Weights of a small GPT-style language model, trained from scratch on English Wikipedia: width 384, a variant of Adam for these matrices.
MLP neurons of a small language model. Each row is named by its layer, matrix (gate and up: input weights) and neuron, and shows model dimensions 256-383. Each number is 128 + 24 x the weight over its row's rms, rounded and kept within 0 to 255. Numbers have three digits each. A neuron's up and down rows have the sign that makes its largest values positive.
A block is one neuron, or neurons of one layer that tend to fire together. Before each block is what it responds to, as a language model described it from the Wikipedia text at the highest values.

Responds to: Tokens that close a unit of text, chiefly the closing == of section headings (==Career==, ==Plot==), sentence-final periods, and the last header cell or value of a table row.
L7.gate17:097129155144137133124114139106101164166143144193137155135115121123123123123112105140137115147155112163158100104108117104141046144120120105121087143130148134089155153073126083106132145143143090126142102113123128128138180124178131114142095149126143113107118148127161124116147195136123148078131104109127109109134083121117130103162125137122126115132173126153095168095066105102144127115114
L7.up17:091126139136141110144139093185115119135157129115117105149120089104131119135120098134127141140101141139145143135114124141081133144155101154118131105130127121123121174115101166121110099107158070141112105134114129130144098136140136121173108063143123089117141169117084131130144149168160134112140141130094116182108140157117110144122120142133101110146194123105109186091127085114120163122114
L7.gate211:159123157106154169150130099158114068131107120123101136105106119118143172123127182136178159150123120116126142113148100151107156147119146174166129133132143131136126109113149106089150092117086112174107113177116157142130113113110165153128159128147140127149081113145115112130101151129133105104117132113119137133117128104138138128119104155124094143141096108156120102113145154130122138141098
L7.up211:112100123114110124134120145135135138132157100128135149103086114128140153113099120110153144193122148122134168136128147139102100149174117081133145159149155141118115148135132104118103125141149108115139070081133083113124127122131116119124148132126142178131107143140137128082107146116123096100133127121112119126154144082144106131113127094147136107151118171114151150152138128173192141145141
L7.gate379:154170157101140122157117139092126119126080102103144121118108129126160122165174066082107113136142106114117133111158103154148125149151126161149117146173136147097139121117098136118109112149101097147136102136074119131117124135119144114140120094129154118079175171138132123107116088109146156169092129151101147127121136108143112120101109133091121126116121073107134106090163128125113165159083
L7.up379:163093163119098143119142137067115133129153118128145096121073117130125133155137116142159155104150144126166118131106155115104083131136123140128162126076120125187123183114095139140129113140170132142120146152083154132128119162112137131099163125178133112115117164134096115165107138099109139117099139150167155129128139139122134129164121174145103162126133132122106141121140099136153117130148
L7.gate726:132132157112104090083134143144127135152114135132100149144085089117118151121142112107125114121112139171162136197115127141105110144114103112084093123131126162142118169089085103089158112111129140155136116162120155091141140139122089103139128186100130166122130150211156140101141148157118122107100108142128139108133168115165101102155156168126122097101136132073103164110134142113133137136134
L7.up726:121145114130159097150114152107128185156178143127119144110121116095146091113118146137145139108093142132107126196151113097119149126153146105170109118156101131114180119151151114129142165152125154113181078130147134165127135119133154102111171149091084169128129134121139143113109134123100155140116109145141117111122099094158108114121129146135111142094104154102091144128111148149105142147112
L7.gate929:124142136145087093134150149116070105166106157116124106118112111109164111144165110102163132131098135108103111130087110200156113200157129118137123125149134106146108125153065110122100113138128138106169111129138152106095118115132115130093117142071081154098144148120114136152149141144120108113139125132113163149135130126132110146084126081115130108104143103083128127144099123107142104117120
L7.up929:119135124141121124168119088111133119147173127100131144095143133132162170162170148101129123157132189131134140079125103130127136111172125133157120172121144121147121121146103139103115113091155135177125120119124094094104101100115125112116139080049116129116160120168134154146123091155108124110164157085112148162140138144141117103153141106140149145094116157156096122130094114123149113153168
L7.gate1293:136109102112133136135103120127145128104132151132155170125124083148102148121124166115100102104165107143149105094145115130108096146130164143101113155191092155145126107153089122109126131163121154121092110098132124176157157150164154111160147132094135128134145130138140127136130152152136120149110172134100136114168100111125121122141152072144113129137128119132087101076130121118082124116072
L7.up1293:109153127139128133110121123128143120157142118147127133156124114129137181125122098070122173134133079131154141123134145121134140126122163143111121159152135115143114119143100078132162184120141113100076140110119088145117120114143101136124124105080107137182113136120119137116116161124144134140120130125127142133119150178152151112172165128148145103139141153148072091147157105117131107148137
L7.gate1460:107165152130134136088140079118051125136137144140126073124103133123152149162055117129136128121114101110103122168134138113121090127170125148129116103124164120119138154126136121125122110157106164177120127147161127102106111131112168112108157196119133137118133130139108133090107126135144152124126171085148103125081121125142126109150094146159147114131126095117090154103165133151124115139128
L7.up1460:152142141123147118113093141094119174127121164154137097146157112110146154156096137141138085140125132141150147121146133104153100108127091097182117145098128151154111146122121107082139143152113149129129106111130090128118104148166157087101109160157116141132146129175100115084151122081139125111103140159115135097109169116106091115061165153122154130113133132052121152159140119156169154132105
L7.gate1514:114088163084164154159124111099129129132138120147093119153117080139131144152121183099135141109147083124118124168125118159138135147102145114132156158110149116101175146138082123118075065093090091163167079116140129119085113143151099136133138115131159103143131149093155119116103131128120072133138137119075142124110101173111129109138146096117124106134128157177115169133147119120124129122130
L7.up1514:131119127135119154134081111153148111151139169138140123116134147108177096172091093090098135180133123128166160126154126145142135106122104035156139123132180111110168142122128125127088125123176112104112162150151122144114097139121112095113114135169151103136132122134153107123129125164120133132125137129126164128144109144119126089118058127138107139117164102125131139143106131134134175113052

Responds to: Newline tokens right after a paragraph's final period or a == section heading ==, usually followed by another newline, new heading, list dash or table row.
L7.gate80:123135134110090161113137142096126130115124125138179086097120152122179113149113102098122132120123112133161115112149110119180122158120143129092149102136108114134147112117198100134124072178128161125128120142132126137118122129142151151101139108134076140152126113123155099130150141126112167111123134131147078070151057141187117104136162130124111129115123108092116140076119133081135109118113
L7.up80:121136146134153180110123138129138142121100120113133082118113146137151118133086136115130088110135126113154149087136147090156128116102154098107123132132100103119116133059126086156091118164122176128134124087188130151124156109136104148123108144109141132087103174132160124115142149122118171135126131107133116077136108137112131098130157130142121085091116150135124153090117131133098158164108
L7.gate104:125122132123135156133165139123121094080137101127124131117117172072104150186079109092117100137151138092125119100115170134132135118091134134064128124135126097099137171153143203141095117136145142113117124127174149099153148111142083120115086149159127168105108113143175104093147148140118151149102136091138125097167125156131103126182157151129148176138151154089083153127109101106116112142146
L7.up104:050150146083127130117124131149147148130093121136116118154129082173100073125131100090100096073156162112122089148147148119147104140136114130124080114122127115135128118118151111128164137167133097152129158084161144104137119116103142109115143151129103121115080169089155140154095156097115168103118108131139124076150105141104121106148137098177099148099115122151153154100145132126121165158131
L7.gate273:124160156149121131103145106127111127143137147140118106080124104172149133105149152100127101099121121126146141139147145138160165139120131101133148101122101117113086116112143130119097147139144137104163103120151103155173205117113142155127141119154149189164102145154160083105134166102100162165125156155129159063099090114174077116082119104135092157081096194139099144123147117100128109136112
L7.up273:139129148119125159110114131120145126094161102113143133138161113111158102160069094136155097105167138071115157158104153115083111131091170099099153122088160107120136129137128127180148130122157114142163152145110149169103104177176122089140121099108128117089107121134149130077123139140134134123137100162155127107138099137144158078136132164096162125113119145149134158126143122154100142163124
L7.gate914:144161169135141151121166107141113097122151123099107102102110136119196139169150113108120069160133166097125105086152158139099136124117168153139156135112137093150121138119133097091141127160141105114119083144160151101114151205126117139128142133169130133090077110145129091109106150106146161123132151144170103078165114134165130117148137111143131120108128159171112134095125133128144156182120
L7.up914:106163137101158145142107135137133129134113092103159095116117129163138113119111110132100116098087104124136144140150168113107116158115109110093148113094124096115115149132160124151099133178168178156129088146150133085118144117118129139105152141130121130113157182152145109178126151147132122107098096128156079099096124152137168079163113121168112103101113125154089123112128063089110151170182
L7.gate992:109103124107152088144150135114157141097117109107092139146118056092196115159122063115160122125136158168084132125148121100143158157115153107128136136101178106099145131134102093094130104156161104152143131150131135097099136142151120151110163130137115150131126152122136123143170134136129155113166116107102138119141138138108141113149130112144137177096130105070139118082104147113105131143130
L7.up992:130131158121105118116142089126127127136136105112134088154069100089114138178150104154132096106088149112110124118155124122123116124124153135132103138122122105140068102126176140124143132144143125129116134163143142152133118114103178117085133145163131153128148120157151130106098117134115110111173157152158104093149121147130105124140100111122143152139147110116130116120131109180114122165086
L7.gate1237:124093118102115150121139134138110128153101144134160120069136075134139118138094155139157113084111113099139171139156140178124142131133164153126193125116129102104121123152119116150140163135125129162129114138170089124108135110110110129145115123131166129120096111155108095119145088184073173155143139132099114085164092134118152071125119125131155074084109122147094131114087098124132132113122
L7.up1237:109116147156113129134110087120083118129129111108147111112148108112157106125090104077154094120173156082110120156101154145147101097095117117124117115101146108137125126106120142149097135138162123138095143118118104167102147168099154166132126146156122145137098108127131085088154143120158125098141107154147125095133107117156126127129130112105145081115120125103145121125149082140134120173120
L7.gate1404:097093140114122117098180100113125100148067108134145116149093145144127119127109149108157109096151119136121136147165153144123118141048162106174113125083137101123164136095125117128126122138136147125197090144126136129131118141134111123113089150122155136139138144137140135145162148086114102114157144138123109083136117155158142154121137157157096111063136100123156121177121142147117100133099
L7.up1404:117104105142085126099116114106103119136114127132138126097146141088101100106139129141145140104141169067147136169110106104155140104135132128126146129136103115090117121091110127167114139124136113056108145152141144127108175116142181136125124148175105112105101128072159133195122121150099140131143124131185129074147121103132131105155137130150082071133143164094117137073165139118085103154076
L7.gate1450:090163113121136140125115107059143159145144138124137118121144083126121099162098106076072168107124123135144140142145160152133097139168127152116146096127192117108164106119176111164133123179146140136118143085155160135142121119129160127133129108118099142104088112098159108098132164114126201146124095113082132110164097120143125143155160127141066138107141162144104152072159122122109097111168
L7.up1450:165146176117108115061191068107119106111129162117134101139136121116143187153126141153143093132112116118093138127099130111148166137076135111128122142090147105070077159101144100128100148097106164145164172148137127154105108114077135146159097125143178179118123106187131125132120118116142105066188119085139111117123091129157125111103104127124144159161135112145131131123140136126127146172143

Responds to: Final word-piece suffixes that complete nouns for people or agents, such as -ors, -er, -man, -ist, -ian (collaborators, instructor, Irishman, environmentalists), plus some name endings.
L3.gate913:086137124122114122151132112123127151139135121125088109118143130143126125180103098112133181130130086148129134146106106112139107185121079102111129114112125150122136073153137091110105124110069140177114121122119164123159143129164135116122127108109116140125129089089107120126125125136160118141132137136098133121099120114130135088126116162162160115117083131146145119118165145133115120121158
L3.up913:126124067129142120124117087149134150109121113134117087168142115114119158149176173138134094104110139172135140161117100121112144131125107149110112152093107136144134130132096129146114146150121124119087143158095111094110176132104133080113121132125173129153127094113142142142158136130113084094186167179111118128144129120137127135117133111178147117158135111113145162174114147112144153167126

Responds to: Fires on the first line break after a paragraph's final period or a section heading, and on line-initial list dashes or table pipes.
L8.gate165:118136133135123182069138119116154148052121141111137128109130160123120176114128091091118141146095128152125142176160106124136091111114116110142109145131078108126148142084163124175115095142112122164151145082147166118132159089097103179120129199121135083155147104147129121136161115124083159106117112138113098116152133150085103140124129118133131114123133117195125111153115121140103139169105
L8.up165:123105170146164115126129154135115125104119116123141103090124087130170148151139110126111104121112120149136140118173123137136102135113159123135147120126117132093124125120112063112139092127091139119113128136159114150117088106136129093129121161101177117096153132105133093117121102120117150129080112173116090103135124106151132131157116133115125099096116088099166133085134134093123077111156
L8.gate483:144115142138115160135140137142114129113142116109181138115122127097109163122124141090089092130158082112126099132098124139098106181130093108135128101104090125135181130141095108163128107113128094112103117167147134163106116102099169126123108134143161147133079143115098155105151121103125116099127171121169100079148074186139112127135127092120094117141149130147069128139126142114145135165118
L8.up483:105191128123103108083071147148146116119096103105135176135178147099127105092095136142125071100095145098156160145134136144149143099125140124109085154160123120126143081068174138123140120169137109145114106150165113149120123095112130137169099159127140147141099118109147106124142153109143114135122089192155135098121100129169153096124128132141153115064086130157098145136159122109112159148118
L8.gate487:104170158142110155139102153093142152129159103115124120127133112134145097176113153146105148157121095108130108142174150150144141184069136104133162092130131096105123107090122125131098133157133132145088119088142134146146158109088120155057098151134125115124078125085161115117076159136110156141149144122137107118144108156134135133144170121133119135095097119110097079142141113070177115164145
L8.up487:120078141108119134100159101138102137125105120140116100110099132088152083166121084159156112110136128154145130134096155120151139119142123113122128136103163101166116103126180110127124116141121148138154119061135112116138123144110139113141136167147140163122153127114168153109147159159146142081135110126172132095151101079158124110147124123126099107099156146151122156106127136144108160148120
L8.gate993:126161142169148125107138148107141100156122116128151136070112128085147121131153158096118119134142149129173154110166149108146110077162150154132119111137149087090119150115123164121102122138095141079128137144163140109124171104126129171121127110152139171130142107107118115102123163128105152100109128096123083119130076106184117139158127087152175094104145125137154106110140127151137147159121
L8.up993:112154093141104122189134100152103142148125153144145161132116150131131160132113056140103108090138150135114083128150106146094116154147128118119145125139139089125119083093157111160145116157114148136158117141169127145153095123110128076134149127144143125132185133143102147105112115115118070158146120097150131118150111132159126127136134133119171145089136182088176087120122175121120135185112
L8.gate1014:125150130113149165136147123131118141099131138135136095105131132129108119134097089085123095100132139100122147146150160114144142183127123094118117130120130096077138141137154145112102106166108155131158116146188134175114131125144125162134126204123143122119098154196142103112154131103100133142119122146134100092165129133125102175117127139105176133103152071138112109108079110107124115146111
L8.up1014:128127121094158155157149154122143122096124123135137099104082160115144155120109137187101121096132165127142148151103120154128149175129149133123166134147119086144145153120120128153097127150109138090154096143153145067166125126122123108111134150132087151119130168167150104120168188121157156135133151110140140107122097118121095109099134118131136131115152187116105164078095104161115136164110
L8.gate1381:138172096100125145139097077114136099155112139119120104117126156137140102149123098149133119119116121160153137103169151136124138107114132137107107123151084100134136104103161150149127144173106202103109132112167089127131135129127153140130159101108142120145143152091163154140152156128140132103151082120130119093129133126144092100142142108127106135093134129136127157100122094127175133119151
L8.up1381:147118167153137126104110170090126146137129065110154124109098121118169123109103143112122095129151153099144142124091082121114107143111203092143141160124127089144122128146147122124124078138170134105166123152171168127141130089112122155076104162122101112097102141149119093129162143157121119142139148105119121134148101131144120146139165169137084125099102148156114135118122128142138160153114
L8.gate1402:095081147133101151139132096159104128151122134126139088155161129104126062111138111159136144137133124136119169163131138131161117167125111122116117124114107088118114170108154116125114119139151161126175143176184116091118142134111116121142104143147146130146116128127144149137141142114117189115152123119128137114117122169128153118111165124135122113120102145139115124069115113076140165188106
L8.up1402:133145143097139170100145129170136140075072115071146112126113126158096158164112104135121142107123131131180136128127138110140119121128146135107130107142102108127127136140143097147114138099139141160096114096101113108126139148117133139143115131136130123097130159127126150099148138149131172110101084121144125120130111095164105127167088124112147116170131117158126152133165114119099128147111
L8.gate1527:111142121104108184108095111121135151152122100117148129144109150139118132165146137147128069090142108154168107101164205083125109127119102083083169136127147066094154113095147148136136130130095158086130156109149124102094115128140135171093157123110157123095099113104123066141122171124102128117146102124133124109127110114116093092202129137149113141106119134116152152121146127123129122155080
L8.up1527:118204151139127110114133113127135110120118115103144110115156154104151138131136148163086128081125141096117119173085116113118147106117190175123107097118134113140140117123143112152129135140138080175119145112157156111139090143158116123119168114143139124119150110159165120108160137146103116115112147124167132099172101124080163160146138110131119113099108154111148128095122124065101115169135

Responds to: Line-break tokens right after a sentence-final period that close a Wikipedia paragraph, before a new paragraph, heading (== History ==) or list item.
L3.gate1338:157141109137129129120111142155140129094093126098133129098135149116154129104103161114120154125140112165143166182145121164139096138153115124124126129135126136112144133102115138095102077112088152108121087123151115168133163090129121170144142095114111150098167123129110138105167110123055154138169116122117131132130151166106059152127113167103119175121141114123133130140131121085126106123126
L3.up1338:100166169151109123133147136144137130104072079112141123112122139118138124074104104138162119118127136124172179147138108143126129160164134106135134132113100122164143127147070151146141129153122112110139077149131131133130129142129142144181112124144099123116117141116132114137155103088120132116115110145139104127167110165110145134129154181124137132113095074136151147108123124095101141119110

Responds to: Closing equals signs (==, ===, =) that end a Wikipedia section or article title, such as "== History ==", "===2020 census===", "==Cast==".
L8.gate88:128179146149155080151107143130109128091074107107177129132136140135125126135132134086111107074109103104162148069124154116113140115162105152157094092149112129071122123121128149137162084119086145151113104135091089132096128143121119127144107154107131117151141146082146117130109082092165099166168090175137116116147160107178149160153091149152105119119122130105092138130120143114143130134116
L8.up88:124164129118155142107164126169124155150139117117129098157116181115168170113143133099159105141139113156176127104114160099136073159160126106146148146123127116137122145147127151126127129105149081148165136089164150114138121099128185141145117157107149134137148160114119158131158146123125113149112151072098137161142087142115147140133138121112163107141119117119162131122136127132135101153155
L8.gate236:158134158127065159080186123137083107109114145149129119176151106111108121139109119118149105107107099112117172095148126163142083168095131091146139101096131172156132112131095127173144166121090115088117164120079136128128125141146172109136131129101122139147103091141128141135096138133136163117044133114127106097160127108139143122105139104118117155085076157114165135121149136157120134145099
L8.up236:124114119107099106092140186119129118147112153125124088128120134096121105128099123154131070138092108108109201126129141155156115123120110115135135117140128130155120138172128064144134145159149106171116106144134114124142103108078168143118124096162183107110133122163136106150136136151127150126121166125179152176148158100108145130131107096133114144095080152132122061125119114108122139135101
L8.gate237:160132152138163099139098174127087145129154108110115120165162157120103101157106105123095173119147167122120132141109134115147105150210177124135133135149125170130106143164093113120139108091150133095137142110130165157117110114149132099112125134115122168133127135139105106114152136120152138117097103097111113194116127133157095114125154154131140095128121142081142122102116121144160145119097
L8.up237:093089078137105131072163131132099139109173128098136104113114099096149169131111132138095083075140130107125127163131153118115115119164163079125163076133145087122142123088142148173136123174116119156098146090143101082131160118102101140153164122107124169112118098099138126143115142117153101140152095134153162136141117084121097150115149114157122107124109107138145157116107112126109110146091
L8.gate259:114188117116124167112124150101106123114089135156155143103148115141152098139108112082152076128131123127132119134135147146129132139115130113133157117147160118136105121153120142120110120133149097163134120121122116130141130131102106072119148161065120180135138117142196089173129106167111145129147100189108133124124161126159116138104113137112096152114110107119121139127095163128126164160105
L8.up259:115151126139139102119087135120119122102088137115147123109084108141152107137148137145143139128105115138151147122116118090134145155159150138145135177133166131135140126131103099075138117130133132161155132136156112141151082190124191123162112151118134120138100071144131093108125096135171175120079119128143134099127136120177092131170110118093157168150141112133144133127129139122143150104132
L8.gate291:139119141107101118127107126151094136105145117125138128136108135180125151158145113119105098072167078108144136118131171166136114121162096134119129138128134127134154091127109116143093133118102176129099134123122116132141145097096120124124089114138137129146158095112135089094064128106109131120117146104119109130109155133132139104066149104120121104106124132132091115144156167139159106130135
L8.up291:094152132145160121114139145163142145169119131104142147118110149159116111110111105148129104117128133147091105137118114126131131130130139128111129149165111162123146108090153131140139132112098170155110134104185131134119166130125133066144061161125127115183136135139092128093080102158074134154144183122144166122114114103111149109156074140161108137104127125082107128150105131088135067119095
L8.gate775:126157147151132118116134122083141112103134143119155097124171119142152122158120125096136096109090127125126170144119151127125100137153129122127111088098118142111147105105095124123129092174110115102155140131089113148112103146184118135130131121098142145128197152223121105106125086111097169167156136112116128124112170120184092117127084142125126109103120085113171112118104139175133157131133
L8.up775:106137159118142136139138158135081144109118171113153107150123152097140116137110114100100075119109129118122183127094183110077122149147131096142134123144135125055162120123106081139155156103142086134162125101128122140101104131118138079136133149113167108146112113132149111106124129120134137144140147125129098116157148146168139126146118153158097194102096132151166159139103131144133142148162
L8.gate1039:114165158141145125134176116110128143105148159119139146144134156143132075168134126124183128156121098141119140128154142150101133107160170134159107109089165170123167126130118086134133119114130165117115117163099121138139102115094099113104178150099118145178124136157146123150152113133119134161149136127155116087128123105132130109091092143136132152091129136123117158123130125132118143121141
L8.up1039:086080152117165141139140110116123118120100139082131106140161095140128115151162085152118108134136112119135149045150152143124085136154161145162163102099103138172089128129081071150144119193129117121108094164106075102132099134126139089127113132145122157111120141106122131167075139122165126135148085108154123124119143125134131119139102120076095098160098121140156148088130108120128090123145
L8.gate1246:138144064120114122173131117128190115122125148166145165122098128131150137098070134111096092191082124128123151133139142145129143109122111136098138112096112095128138165159160135137106114114130116111126139153108097130122099148136102090178125143110138138136111107151110123108132109123084133177171163137101128146132124125116151105081188136091133118134134100081113154148110120101178124119094
L8.up1246:099187155097155129127081147132126188099140142103108155134117109150130173104149083136122113102141130115120118135128101095140132154203137120117134138127132104162137136149137112139157116111123103128162122122136093164123116109134147159139140140149079109156111122162159097119149122110125095120108152161162159172115154122112132126129152093102116153152128120090113129140105114149187150095136

Responds to: Plural nouns or plural suffixes naming groups of people, often sentence subjects, such as employers, the Austrians, Democrats, troops, protesters, players.
L8.gate204:147100104113148172126159174127135110105080155114151116093118134128097145118106174092116103171150122168138147140147100111115143118127150141109130139113115116147094125122142141144119156143148095162094126145066119157179106115115152143145148096114190146108111078131125081164147126124122102146147142164057093145128147128118149153151151135117134143146146137129116124135108140143133130126140
L8.up204:157106086152128123128163136113115125149134097125134069123108120092102145115115134138139119184096125080122107167139115104163143135155175144148137088103096152137164130108153119109140139143103104121112126144071153113121132128115119103093102132115106130130127113117151162159119097109117145157112100169159162140095152115127116154113130106126101145126126156170090170177148095096170139080084
L8.gate226:119148109121167134073154125193125110124131086114106099120153139133116114145141150100112098078129147105178132132086112087150123110126167151127124114095115132112138170144139148109103132140105083138134133137156141153118097145140085194159115130095167149155148179082116141147132109155155139154082134130155134173118110138150121104133148095172129121135167107154116167140127161170137121096159
L8.up226:079135133073136157123131119158113148092130110096131106145128134157142088159171099131131150135109102125135133094144152154142112124137101151119128160137115138124072147136125169124108119120152151141098123124090187164144130129151126153102130125179088102120116165106148131105093180162157121129143149116118075134092136084076126113135110112150145133141112103172113109103139102131101153141151
L8.gate428:123159136104142121099133153140099128114094143118117126133086151079076143134164138078128112171109116163138159176162140159106135153095142105151121151115127090163125137124108098143124115117133146126141130127127109133090145120159129171137141145086149118135115110161111123143154110133123155094151109142156150117160138148124157147148090197093173142133135138102102154114091103132120092121125
L8.up428:142130121122132107138118150154088126095126141146148177171156096120125115140144142086162115110116122137113124135125160088124120129135152112166116158132120149142119162103124139133116131147114135137085095115067100144138140173163142125129106126089122115125146121120143149146141088154150114132107160134123168140120129110128144109155082150106152172088149117088143120110132136142130107135152
L8.gate439:134115087110138144135113109124147142152109122124116132140110115115083144138087145103166126117138098139133130149115153064158143134124090122117145128120100131096155146113152133129124101140120092110128129090088129076083143142132077079159121149079153117129091135110132122152135122099150103143150127117134176096159144116158139127155160143161163126112082127093144128151163143186100138153128
L8.up439:114137124160170115112144112121159104129097162144171129120121125106142134117097123111146119134147145141085111093119158115108146108128110160117114153156111153131171123088139125105136080104129084146078146090154067106169106141122138153152141130083122156223137088115123166129142079137152162066132103138149110110111116125142136154104087141147143146119138108142118173146112164104111121120121
L8.gate462:116137140160129180135170136108142091139092121168155129111125141112127143146093094073148131115107147092075135154151103117084112130115141162146141114132176116114112117154152117119096111140079130135139125094108142130121124099157102120150132115094149111121135049121108148124135125112154144144131119132090139113137106113081106111100120091121070125148142134086137131116161155172092146133171
L8.up462:134120128130155111137111148129096119147133113149094097107112161169099138154124125099085107181113157169093156126131124154128124154136096119133133120110140134134139140157151125101116125144106122128116150103136119151167152113100154142117150114131177142129152093146139097164157103152106130119133171114106105119128086133110109124115186127164144122127121142100092064138096150136150143139079
L8.gate805:114067061122143128100137165103091127145138139106160115155091160116120132125082175129098139132099102188117144137169159148068113145132123098119146128135159109131139138156117127109128124081133104124088155068101200117144107127121130127117138154121176179109076077092113102131133124115152142123085141148131120132101135137071138131128123099169157110146127181145110155104147112161119132103120
L8.up805:133099121077125123135134147112123187144131062117164178156124127107121131181149165109156138109154126100130138150149126139140117119078134112126088142155088130124142141119123142132135106133152112125122121124112139152145160134135089145115120148111109127123107120124119106155111108129131147088155138171127134100122067075135138116119137126129184156126144148113163141070139171149152140129110
L8.gate849:153120098143101138114115142147111118160136110136154079076119116136134137147116129143168120107128165168099168135107090112126118113190137197121148109115140140182133107155138132120095135136117139156116127098142135123141120086102127154130121152127103106107109101162151101128110160125135141125107104147130150144165143101139115118119101120101134110147121143107106148118132154144155124166152
L8.up849:119133117142116115127112078086108154149101140098141120079122108145151095135118140136118099153118110117128164140165174121159155116098136138133122107119147126116103120116177124119077109128133125111164136128121091130141118080134156152150140169191181151124141129143102124109168118120112159144111091137136085091137125119163144121187162098105117169097124141123136129112127116140126148129137
L8.gate1444:106115118112172098088141148124110124138120129154141122159137175128162116115107133127091156149155131176131159141132131138109125144121141084124139134151112097121069112124113117098100104096136149110136127152141132132141138130110114134131117180090188105088127080122102112166131117140137124117152151122097069132126123085121132117110110144121136112099112154135068141135118169138132113151134
L8.up1444:094111092140168119103165121086157147126131146102164152096112169074132102134130163142137146114076138132140143127106145105070116122114117112131149119175134128162122108098162137166136115145164107139111163151129118118150111111144096176106145163102130143132129094105129121128132159128111155103131150148148120157110136104108140121132122121141112181100133143138102145112140160135102104148124

Responds to: Periods (also "). " and ";") closing a complete clause or sentence in expository prose, plus some clause-joining "and" or "but".
L3.gate1269:122121142118120161084121143123092117134128156131106071124136204139131145172063135122160116140116126158116130164137114143119119158109097122156137141114113146124118162112081119068150107151115126130129153148102138124111128127149106128127091133158146142106131142137151179103122122082081136113127075124095114107125131180146130099151186105118148183134119076114145142151101138120154092108078
L3.up1269:151146166104131121135152099131101147137112154149111130147114118154103140173123135149162137131112123125121138131161090178111101134113116101176132124102150126145140155064112131098129080132122111128121119139116140134108137092143112119070141144099156108113072154143173131144084149093131134133147122115080119072108112115126093105134140126112139141124119105096115164143096193141145135129083

Responds to: Final pieces of nouns for kinds of people, often agent suffixes or plural endings, as in contestants, villagers, riders, composer, parents, people.
L7.gate155:143172130106108125116126165105101127165100137143119145146095133127096140129112099101133097094107077111122111143162110126134130150113151144147133171116150137149090098137169126142136124168139111125092120145098139107096108161136126127133200142159126156134087108158126118095129152155146145134140091142139127064108102116127142088147111123147160145163148099163108084075157092128107143101095
L7.up155:127114144102155149144127127106099110118138117106086137098129169129120101117140139108137149126116115110112155125139155158133099132134136138120144106136121145078166102144095103131136126160126136194118092072110079089125138188140117142128153098143142124158128145112158138161122128107109095132115137093089159113093161171105128121157155158137127165148181160111170105159128107138140163105186
L7.gate591:096138103083128127128119113154133108147118168165166131132150125147115152104138162188157139114127152130136113076138115142118124165127100102109141151120156129118117130118123140107116176111111117157124104126123132140126115139150126140131119123097110135129149167167150105168151124110162140126130133144144150146079122132103160124123117083167135150136151136130139111071143180127074147156100
L7.up591:151106122147101109128161117123157102120121132149144124144140097141121131112142137109140151145121123104135122143117102161111154145100148097176108149096120095150120092106154154153135084144125124129094125136129100112080151118111102122134161122147110134130133128127121174105125079132144161161136108153105123143084109123078135135068137135135076120116144152150128175111124119118165117116083
L7.gate643:112111100093148118140151114132125105135129131178159144157153127121092112113137163133116068087104135156106132135097106111072143091137102130120148151117092111084109068150157127131127096117110100147097146124110131157118145121133146151152137130121140127125121107142164093136126136130152168127130133158137092104093127123117166131129150106153133126120149146130088133123136149130107103146126
L7.up643:121176094097169125092138079135103123111117133159158128096125119127151104122111132143066170118112131124147124160110112130114118122075163167120140108143097113167115134141163122071108121153154150105110118122124134141133131147124099135091116097163134141162107095150076122113119094150102137171105142151130086126143142096107120138129094112120141160130113126121132167124128139083101101122191
L7.gate916:182119089097152069155131121144116145105082135135170081112177123126119150147097131145152129148099118166131145143107142118090145096171094141119103150106164138129124145103119129118140130084136137164141106115111110132168093134173058140112123103144144164137125101122125134138116122140110136164106155149119100152131160100104141099118157122151089145145094129189164142152087104156140123158133
L7.up916:141137119138133113143145150141133141134097126111092150123126140134140122193108136137132111155139099129143129104125158093146123102136101131127187135098148108111153161130100139106086170095135138124136156117119111097102126146124096119127158129127110137107105113102104124096136122131105132124097100107124094119112154154145123166138126085121173123117154123129139107116146163154149127131144
L7.gate1093:129143129162131129141137146106119121112098151084137158130139112100142138146135146114117152084116118126130161131117106187105111139114134130124106173118128125137126139112091127083174124123128123156099097088116157092125111117110116117164099145105128192113142144136119160097116158133095159127140121145101137081124131161149123138112129106153126101126136157102149153132107080102090137136160
L7.up1093:114131118095158130161095102124108129124138176149136104150105127093145131146108160117101111114111120100111133145125125126137163097112133141139113156117114129135147115143094094100119093146111118124125104130149139180104162132168112118066138139134142111141130143150108083153109097128138121117089117128125153119111160150145112130149101125115135126139132125159125141120159110161101129164094
L7.gate1127:144127147103107133118123084118100158116099137100100139122124088122108148154160135109136130143121097158101159123133114102125113130116110140139100091119127153101136103178181151153084120108120110170119142085086114104180094135133141158168184135115133148133145135177141118143151100180160149118124188119141087168109125062144122100127160152163099173132100114165120133074131182154132145126131
L7.up1127:124163117160149131161119171115086127165126117151083153148092094066083116135166140096099151129129157169168139141130119138117115120090133115121133126158140117136134082122085120124112171095115143075155112134130154148099147134107136126083127119098164116080133101137089134141100124124112142122130143119083122146151153112140116154132096100148159129128133147133099178106121165143166135125175
L7.gate1256:170156080129125138132130124087124156135145128123130142099131123153093112187136178078114137113129106154148152140139098167132117122117148131111133109100089141094110112130115120117101125087122090141106103099148146143152164127122126132087174117084139174136116121125094136133149109173116159135107151145109112115120104122139119128155145130133165134128132133169106172111117122121130118178128
L7.up1256:109137118069117117156142118110116148109094139116106135170137141162104135167126164144123115101137092142093097144123131114117134118140122103121174139117081124097118157115101131120151107123151095140140112098122125104143123136173114112145099103066091126213106127174116093140133109086158107139119183112160118122077164121108163125178141141143141152153138105144158105099108167111113149149163
L7.gate1466:135136102091168107112156123091106139146138153147174150124144150125129135137081141172156123128094096148119144145138123129104123116120122138109138169126118126168118106147160128106111115101105129169108158104111120136148126157145129107132104119150134148119104115117112116142114113138141162137142138138140087122131125140121157097168183155141161148139131163186125130130126157137112090182125
L7.up1466:154147084100149131132098148095117163125121151113153148110153116152163148148097131122116152150121158130142129130099108102127161156091147135093087149125108141121145114126146129103078152087121133097111108094116099154143118159115138182092147119146132106143126114153108100119128075138132106130132129170117121152103097119118139122115106097104127129151086137115107147092132136130182111151152